{"vocab_size": 512, "norm_place": "pre", "lr": 0.00523, "steps": 11045}
MLP neurons of a small language model. Each row is named by its layer, matrix (gate and up: input weights; down: output weights) and neuron, and shows model dimensions 0-127. Each number is 128 + 24 x the weight over its row's rms, rounded and kept within 0 to 255. Numbers have three digits each. A neuron's up and down rows have the sign that makes its largest values positive.
After each neuron's rows is what it responds to, as a language model described it from the Wikipedia text at the highest values.

L3.gate303:131124108127145154118168161046132107131138138127175140108131122145100155116095117138108126171130159142113128131128135160131127149130128092093082141136101087143109121150115107117103156075158112117074089112129100120138122161140122129168091150114130094133088147132125193147142139084150118135110125097120141115173139108161112132148097127120142179116134147143133141175105097114132116136136
L3.up303:110128114105124143103130096127102114130115161127121112104108124151175145126153129075137142089130131166138141147146134086157138141145097115120065151127087095096139112140143181137097131155139120137089063170132123128125145144150128098154131086117125099119143150109142128141097115098147137152112112109140159140150130122167150133171105137135113121140180109165125107114158089148117156128125
L3.down303:128145151086140147137122142147172117125123108148095109119103139120153185154170130178125134158143129137130090117078081123157131130156160108094127146137125120113122116101096137106146141152120134144164181126157127154138125128126156115105103163120150115133146082158139101122147116145106090130134132140146144131144124112117113111104106104150162109110125109128142136107141108102134115168145
Description: Mid-word subword fragments

L3.gate368:182101105111112138094111098171178139107153104120111133161136133124112127134154104138156117146119131086115103159155159120066193081129165170142115087146121112119138117089110105122086124144118153153143128173127116166127076130133120124091159129134129089160147178171133134108147120117120104135171184157119118136087155095147133154102129144115166129135123143100113143144146121153140140165171
L3.up368:165121136111146123170119160073122135119146101181122165136113146088148155125116114137131116093130146137094166135122124104122135156122126089141132115091162157127143139139182158117121120140130140153104113112074131114117117134134104103120131112083173122166178157125133104124116139112163087156129128117128126189097166158149127132126139135101112146123133116145171138119127142125151090147146
L3.down368:110157116134129122114146078124080139096165121082115116158151123129130149089126128150114148138153158124142129114169144106163120157163164117146155114154093118127066113131111109079150093139130121099097145147122119108151132093114167120132092128170115158126136090121139137162133151125091142113160140167136140128110112113126119142084130045188166131128142158135093152149103131111142158148175
Description: Second piece after initial character

L5.gate454:146139129134097163130126126111122142136168144175112114137145128106146125147149136134127090091155115155125110146110077129134128166144116097135159112106112145150079151122070100116161074132112137173123120172118124131152118125115079108110134101127119137140126096086128134117061088149146142119120120141090145130122123136114156153082099141146110136141076137107114155152166156173101121134168
L5.up454:110116126091097134151153156107175134075120154148136129133102171089124114070157132122117127113139096141128120141129135099090147159129130139132128150148067115160122157156108153136096163113077146197119184133136102120131137128129167099135118176122094124111152166124130131108087209159099187085138117123124131130113116116120118099149172098119180140146112105148131127125151096134089134123122
L5.down454:126126142103143108163131139125096116093195117102086123102115143133122090151139101096112120132134119131124117150128132124146147145126140119140124115107151142158100096098152099106150145128125129119139124100100111162119150100127123146131128122150212120134103140119149110085126157108136100137185132140135110156112163131138135111123123111103133152134127141104126123129101135105132178083184
Description: Mid-word single characters

L3.gate445:100088153096143116136146140116104116128146149161139138171136140198131081214132120152146100146132131123150136133122156159187126094179091133109120123153127148087100117159098121120126103134135153107104140107137143174098140146048118149127094122135112110124108090118124103105095111122110124157102132094075120112143128143126130114110111086122095099138171144097095155164122087117109174109129
L3.up445:126090112160145166148166156120125078132151098097130149110150121136146105165136120083116141127164130099137142151129141164097103145123171140096142110124110123152119104097137111104152123115130154091122122126159123125120135104125081119094102120141166148180148085175149174130121195111120116143120128101135123118126147121156063143093102106099113073162161156105150165131152088117152140124147
L3.down445:086150118141158100085158115125135124107137160152081128117107084130078123109130154132120143094122123114121136132156119141118154147133138116155155112124076122145114118101178141089112135126138107159122137129106182146104121122063147156163172146134124152115095178123129130104116112117121149138127177139160104125115096122167130128126151151163090130130109118128116112171119141147146137161110
Description: Word-fragment pieces

L4.gate465:137137107127137074124094157144130124094171128144112091114093095136151147141115101123155096217132134109086107115141142164119127101133099114116149135111067153114152147105139131163160170138151105169133108152152130111143125131122138123112106139122105142139148148091121163117130105150141096140133124142112125124112134140136138180105119097111118107155114132122105121122111082117096158195139
L4.up465:115121135131083114164134142158130140134133135110096109168069124142119121141084135143115124107131165099125122120121088152167165122125113165115110160095105081134129088159113166128150166134171116085116179103090107155123167149159176109122123166103115131104137117135175154122120119117097139152120153146149126093121130132109099142139173123139136095080143155140110142111112119095109123121085
L4.down465:108083138095120133088149092109094121108142146124161145144127126133115132154158114116115134136103119113128113138128162123142137094121149125151144096091141133116151135128175120136113160202131121138100142154150117178186124121085126135130158129114134135148126169105159105101085083159140085099098129128181113144061101125128101128135131125143172130116130165108153156095119139151084152132131
Description: Word-initial fragments

L5.gate448:105135094121135130144107107145135081139110105110130151093095103127166147117163170126128119142128128080147135130117109120116167159179116144101108118144136133156142111132108148133117157128134121112103134148132135146111112177164138173103114118154153104126122180124118130094110130102112129102110107137174160135103102128149123136109137177110126121120122115155142102125097100106107141094069
L5.up448:135079163076120107114120131119134137073103172116147107145090104124158101134185125057115094095135140131116120113125115112112109123116116140078102113118144121102123136139139155134088095128137133084143123152108182093143110137120124130155133119136142150159107098133104145133098174147113108168100130107151139113123142115136131104138105127122189131100142108122124132163128113102159086150137
L5.down448:127162130127141131156147121116132123133146087144110128127089104090097140122125159156119117179119133131140098157125184158083142084151161143119147116158132113137111124174137113156144142153163109145144148145130115135140110139037145162130147168132131114142118156137136116081132113163158120083094133097143119136160106165127122063149133129159153103129156133121125136128099121097100111120121
Description: Odd word-fragment continuations

L5.gate199:062078148098153091127139130119120123097127102163115166183121129122136161121128153113142137128122107125126092190128108143100147117154130170114174135109123108135121101144148149069136089153149136172162144122178082085122157118094217125135145117098136150142119114135097151154103146104132128117127128148147128138139079138121099147106145113125109136139149141069079139152172110131125177142127
L5.up199:131116163142163080096121144131097150130112173150127162157121140116163136192155139135113128116165186186102132101167121132138115155151121158126105131108153090098091141103098149093108128166133157124098146115113115134080176107130117113121112131130131147148141104097108082150100128149148134179138161135134136143099121116130148143094120115141146103110150134172113117095147100112150120102140
L5.down199:152078107102098177136146130068131134112115135129147113114176149103133144124156142149133134151100086123126137110124107140127149153117105165143155163098105125111061135118110130148137135125096107169098161085102125142122127139132123127154088127122153118107142158159151125134123121147091070169145115120140133117127101104159164126118132154161161172098139140123154199134145125116107131134124
Description: Mid-word subword fragments

L4.gate646:156117133118154115126104134151113130137136130148192130142127131117083144125134121149125135155146113119110161154117112082123152104105097158148146086145115116082114110123141104136158138127161126143127112156129121181119134083150090135101122091144100142125122099107134148129133134096132129104132095102064126148078076107135144105122134103151155120131134166141165149136122143179150116157130
L4.up646:124100077111138134139146109093105166088116120123141153130101148148138135119119177152158127114144164094137151074095132107072149129146132131139096150142116147174096164140118114112094121095124124118117160069132125119095155127110152122123140130143155101130161111147113122114137125132127152173106151145155066121144133098111136143116140078152126168144127109174121129119060123135147086126131
L4.down646:126118152093151111119142112144097117134134124144134123131122133110139103138174118116109146100115144091120125127144132148148080146137139112117143178171162116165092091116150116129134168146076142133109081149127083128175120119176104112069151119170136086133154134127139133114105128109171128140146135130098124156151123091132112110124163075128156102106114112116122126132174138146130130123102
Description: Second word-piece fragments